Weights of a small GPT-style language model, trained from scratch on English Wikipedia: width 320.
MLP neurons of a small language model. Each row is named by its layer, matrix (down: output weights) and neuron, and shows model dimensions 160-319. Each number is 128 + 24 x the weight over its row's rms, rounded and kept within 0 to 255. Numbers have three digits each. A neuron's up and down rows have the sign that makes its largest values positive.
A block is one neuron, or neurons of one layer that tend to fire together. Before each block is what it responds to, as a language model described it from the Wikipedia text at the highest values.

Description: Wiki section-heading markup
L3.down95:134126119147129149092159146141110100074110154109103141130132133146135166102130143117119059139153131145138158077121110164116106110103124129141143132128145124115124135151000123112131127155151114139079142106124155115133118161136148137141083144128105112131134190102135109136185112124155114127096139137133093137151126082100120125117123150111116138093110110153124120077108115124152124173129108115146145109136123104121118160125138136142166126116138124146126134142135126144174126120120104
L3.down315:121144115113109137157200114162132149121100119147109086148070118149155155092173114142136066081145139117157120169089089159150166108136134118131194124157127145159099138108122123135107091170116117121117142135111099129175120139137139097138103174120149164099133163088119140132101127062116174092139114125125090119109110113154145125127159114144161144153162148163106125153105146142157095122132132137151142170154143123152140113134159104147115129151118106144108138136085130148154143157124138
L3.down425:108157145120132122152136150130124114119140071113118103143125129138131127067116118132140121124100105082184135085144133134095136117127144128119159110094112130138125145132056146128119124130126133150157113136108082096145106124116116120151157140115150122138099100083172125107081133117139133164110161108123138115101154095097167116157127179126100134109147103141149099092126105150155149145114135120134143106132112072137171107150129122093130140158115240133089130106113150159144149160105079
L3.down484:105164117113121120123092138174139109100146102183121105129119111135116161072127139119113127172147144147157091127094136159124102122108071157121140115136110101164145139109225130127164144139143142116174115148122113108135102113126154110157106143114154121128132133133168091148114110116098149116116134133129104145088110137118132110124115132136163140142161126111144102120131142141162106137097126096148126091099162111143143141137098145153164137145104125123129091102085146099107159121121119
L3.down557:121085146138131130084122157143119139117172164116151122134120096120146124161128117109145143119134135110155125107145086106114123087152122159140162131132145137131138106120000095118122123132140147104090109099122122146133116125144093113170129151139096147152111112103140110165111102133143156097080152090166161125125142134133148117087152124090136135089151119139125079108168167125128124137153135134175112132133120093079135149124119114108132093151101182101133107149059123161137125124118102
L3.down576:080155086091110163139109140092129129128156164134135125124107143136126152135118152115136118124146100108120140132136098197150116118159142139145094132129169176156154110086170134123078097152100103125103165136103111113135138079105150115162094138096117101108153153123117142117096146138088135175157134134088145134070125142171155154118133134164085166129082103081131109111148134175122116112130105145100138079162099074178181115146129083136121138152080144114096169110135132159123128136101129
L3.down628:139146120114129126150134116138119077100157093117118114140109143124122155049144109113155136131107134080193137083134121149089133135153123128118147111121109123147128129113085150136154118124168146127143105139102107109145118141117149107158160141092156118155088113113172152141084097131139131137148170132122110110120138085111144103155127128109108113099115127142174122099118103151153138153120130130128164131130099070128149117154118103084121139146108215127133143145061133174153151164090109
L3.down631:087106128113142117114136144097104148150109171156107076165159162127120150094113115140090134144112103086132150097162092097133065117143120122169104115115131160130142088093107143139165109129136178135113170153128128140142111168162134135116173171092166116148127091148152097106161122149134127094114138147108144126125149114125140132125102095111063144097120131142109145135131139144112118112169153122131129108129120138124112111137115141092171135151135112106175123147123123163146110122127075

Description: Wiki heading equals signs
L7.down269:154144141194143142139137110133142135161154094124075093115151160134157087153158102112134174135131127133122098108146132124145114144132147144155155112088123133115137110067092146111135164132151139110145123150136071113162123134095118104138184158116147122122097114120155111109100189126134104132123124141109123111155101082138170172138109110106108146100134130078134094142118161112150160132098134171140128180119061116123100142128119080117108118120155167130139153134137086158158114138123117

Description: Under and other prepositions
L6.down85:158130162094093127135158142106111122104123168122136167149105136135141128093107082117136142117122089111079123116140134139149112147094122080094126158155109133130164110169133091150184142123135083085107184121151144158159090115152093161103138139112132127123154128118143138148126105171132136126118124095074121160125100128135092138137147175157133103101069100080118176120116145148135103167148147121119112122105102102170120135124132127135140118111144135086188108129150135117146114128114128
L6.down176:098106128102128112108133118113128088115085149133092125162091082156148124123142158097187097164107136105095121142091083119109155146192141111112125133160157138112092089114121126108146122117140134123103099133123116095112112123142142103142116132149117112127165099099129141185140078148105132155136135134131147128125137127099117138112138118128137124122126157102083159144095138141135112150146098147141116124163110131132105196112082100136138113127133163148133113139082121147159139149129141
L6.down242:132135123099110151134123122129183123106124171143113146107116214119126145112133093141151128138122116156120116115115132146127112168096127094149107153145137097136129132132095129132154066132135110097167111150157094112132165136116131113089120108143091123096090144123119091146105102142171091122079123149156081144136100090134133082126143139152132121108153129105143173113129130189088132112112123110123136078103112143138153177123127124148128124103111124104122117087127109144128131150116145
L6.down314:143116162154128081134139153142175107113140147146141110103102139119162116108177146148136123114144136130128095148081124135112144118131138109118124105160113127138148125116057215136123130094131167107112129091128182193113102144135129184136130161126112131081126117180120122132110141122204128059116140112163134138129111133116125148107158136130114131146104133107111133133171128149100129139142093154155172135103117093094104089145109088104140095140111109099139113154134122127116115064137129
L6.down323:186136176126135107121153140146131130133130114124148116125106131100108126098093169142126144124136083106109128128149131168169136159129096175098147088157163078132165132095102132163078130148091098160126124117176137140162080121110104082151126152132080158174159112103144143156113139145142154132111155112104161103156128105159168146098122099119107127086179128112123105131126113101143109147131137128105138178091111119177144157096105125107099164136130159123164087128092089123131110158160111
L6.down348:136113132111153126140163136125115155106179138149152158112131103134141107135129158116102087114124117123114146139079104122184136169095146136088151122166111118086144094136140143113101158169121138126185089111156100118136149129114132106095115134096150142146142160132142160105066133116133161154122124106096118162116143145086126111141110118106150126160124081144130111095121119137104118084150085144128155118127102175132119157108113144135141096133100116162132130186119126095132158147166137
L6.down455:144111162139116113135113123102133105106146125161120166117081143130112139111109130134135176142089115085142114111095117117154137137126128127096152121170123136106132137151063136094132100124108141062151155106179132120158137062138114130135120159093100117145129125124092171119127086120138148118155142148142111157138139140095133108109149147150167166093113154104118140136081156115171096152122163130147109175165137072132103163131123169141109088118128113153131110115102164126130149106162162
L6.down507:114115186121137174149120112161136178103151146136081107140131129159100111123121113137122138114142133102122109121167101085112115096121119141157112132142135109116131138107072165137134133159109110087106107149109129159073150126132111129149128152115108104099151140109133140112126122147130129093156139088125178108122108137117122140122143105133107131176166114165122118113090121147143127092146159111076145158133113114152119069094123115097188119154147126114121082151139147113134178106131120

Description: Compass directions and colors
L3.down22:168130149111134099141128140129162148137166125135153126102102146134056147114095072168119142123100154108091167153109117100154086159121115175120102183115126159117128169129174124145113133139145099146166116129116121104122163115146132135096152093114131154162117111096141138166118113117119105135126152156202129171151100132138108136071126111119151079116171122154125132143144140151151144129116102099107145099127143168117099108128118102124107105181115124121143138116133129111115143131184186
L3.down26:089133157141107106158186148125117137159134118139156132141145169130104100144143121159125118115130111077130141108122150152142136157135122090105102131141122099138172177136111115114118128147079133115114107086122122077146105108123124169112135078129138121107143105137129103116162127150107116140093188116128155089138128155094128123132105135128118105133123113138137108108165140116130166150105161129159141182156140125128123146142131170107085115158119081136112110196125139087110122117128143
L3.down271:153164140137183128108134122146122126170136142119149153130141124172111140115074124101129110133102138116168150131159139161134111100088148127155121121080157136104115140153060137111219148096131134140133128128159100122102120125152111167135170180108095138118163103153130147089122148142095128126104149130098124131126103109134161131119128129141124145095190120188127127153108124138106143088136128101116174191094185128126085160117099111109105119122133143127111107157110119108138129131112147
L3.down338:126139114104109131166142115108124131118096137113176204111100136117130135112136127144115159122159141151097102068117103123135094111133137136125160134110164119132115129130019112162091159145117112113110137153112135102125119111167091154098113122107147089136092153121155146125125160134143149101167117148130134147187141132136167132076136141167143150133172116148159143166128134097094122112146112100132212169136158146146085109122126136111109145138108182143127140093108109111140113119137144
L3.down363:158087114152085101174132120115141130077108138102130168137102122136085167097103148151115129078150159126146117083137100106106152118151126092141163120175114149118139168118000135113079130134146121089110147129118163179144106123142109131140170171121087116158121131114136121124127118065158114140094140102116117172147128099160143151133131151102146113133109178134140105168149152145124152121138066139127153149094146124122118153103119153138152157123158120141132117133138137097144136112141100
L3.down419:138113133141104133106118132164158123121106156112125208120105137113129121136096136127162150150110152166155120077123123139164138134134127140170133142107110140096176124179000147122104127071101105138087132073135116148152154141131134132108138143146115111132133130121065146139139138165138108128156120160105103102118108171144118151172134152129142131136115130115103122155109155145149120130111132118108114123123114133127104099139139130118171118073114146115141108132164107128158112091127092
L3.down465:172144133126077100133124104101122172139146091132137172129121142142129116096108111133171109153140125081128136096129126132112130154148203135130136118116142091132129144133000134107120123106136123113138154086136136142129125114110153115140181117160115082140129110139090122121145130115148152118110160094140153136112109148169117134122141117101137111135159110186119135142116134155134152119111112126095107119111142122142120166129149117145136124123124180114118172130150155119156125124129137
L3.down495:155143111119123115121130137189104153150157171102158197108131139105119170102123153084134136138123175091181136124106148158115093154138152104150165118147135141082163117080071093101128124073167140107138123117143153162144118127163147102129142108187181155168138105122106153145149131117136109131155122099160108123143149155142135121151110123152165102126138094094155110127084138100141165094156122118099127153120120151148104132131134149096098117123137150124133137130113126130114124157123100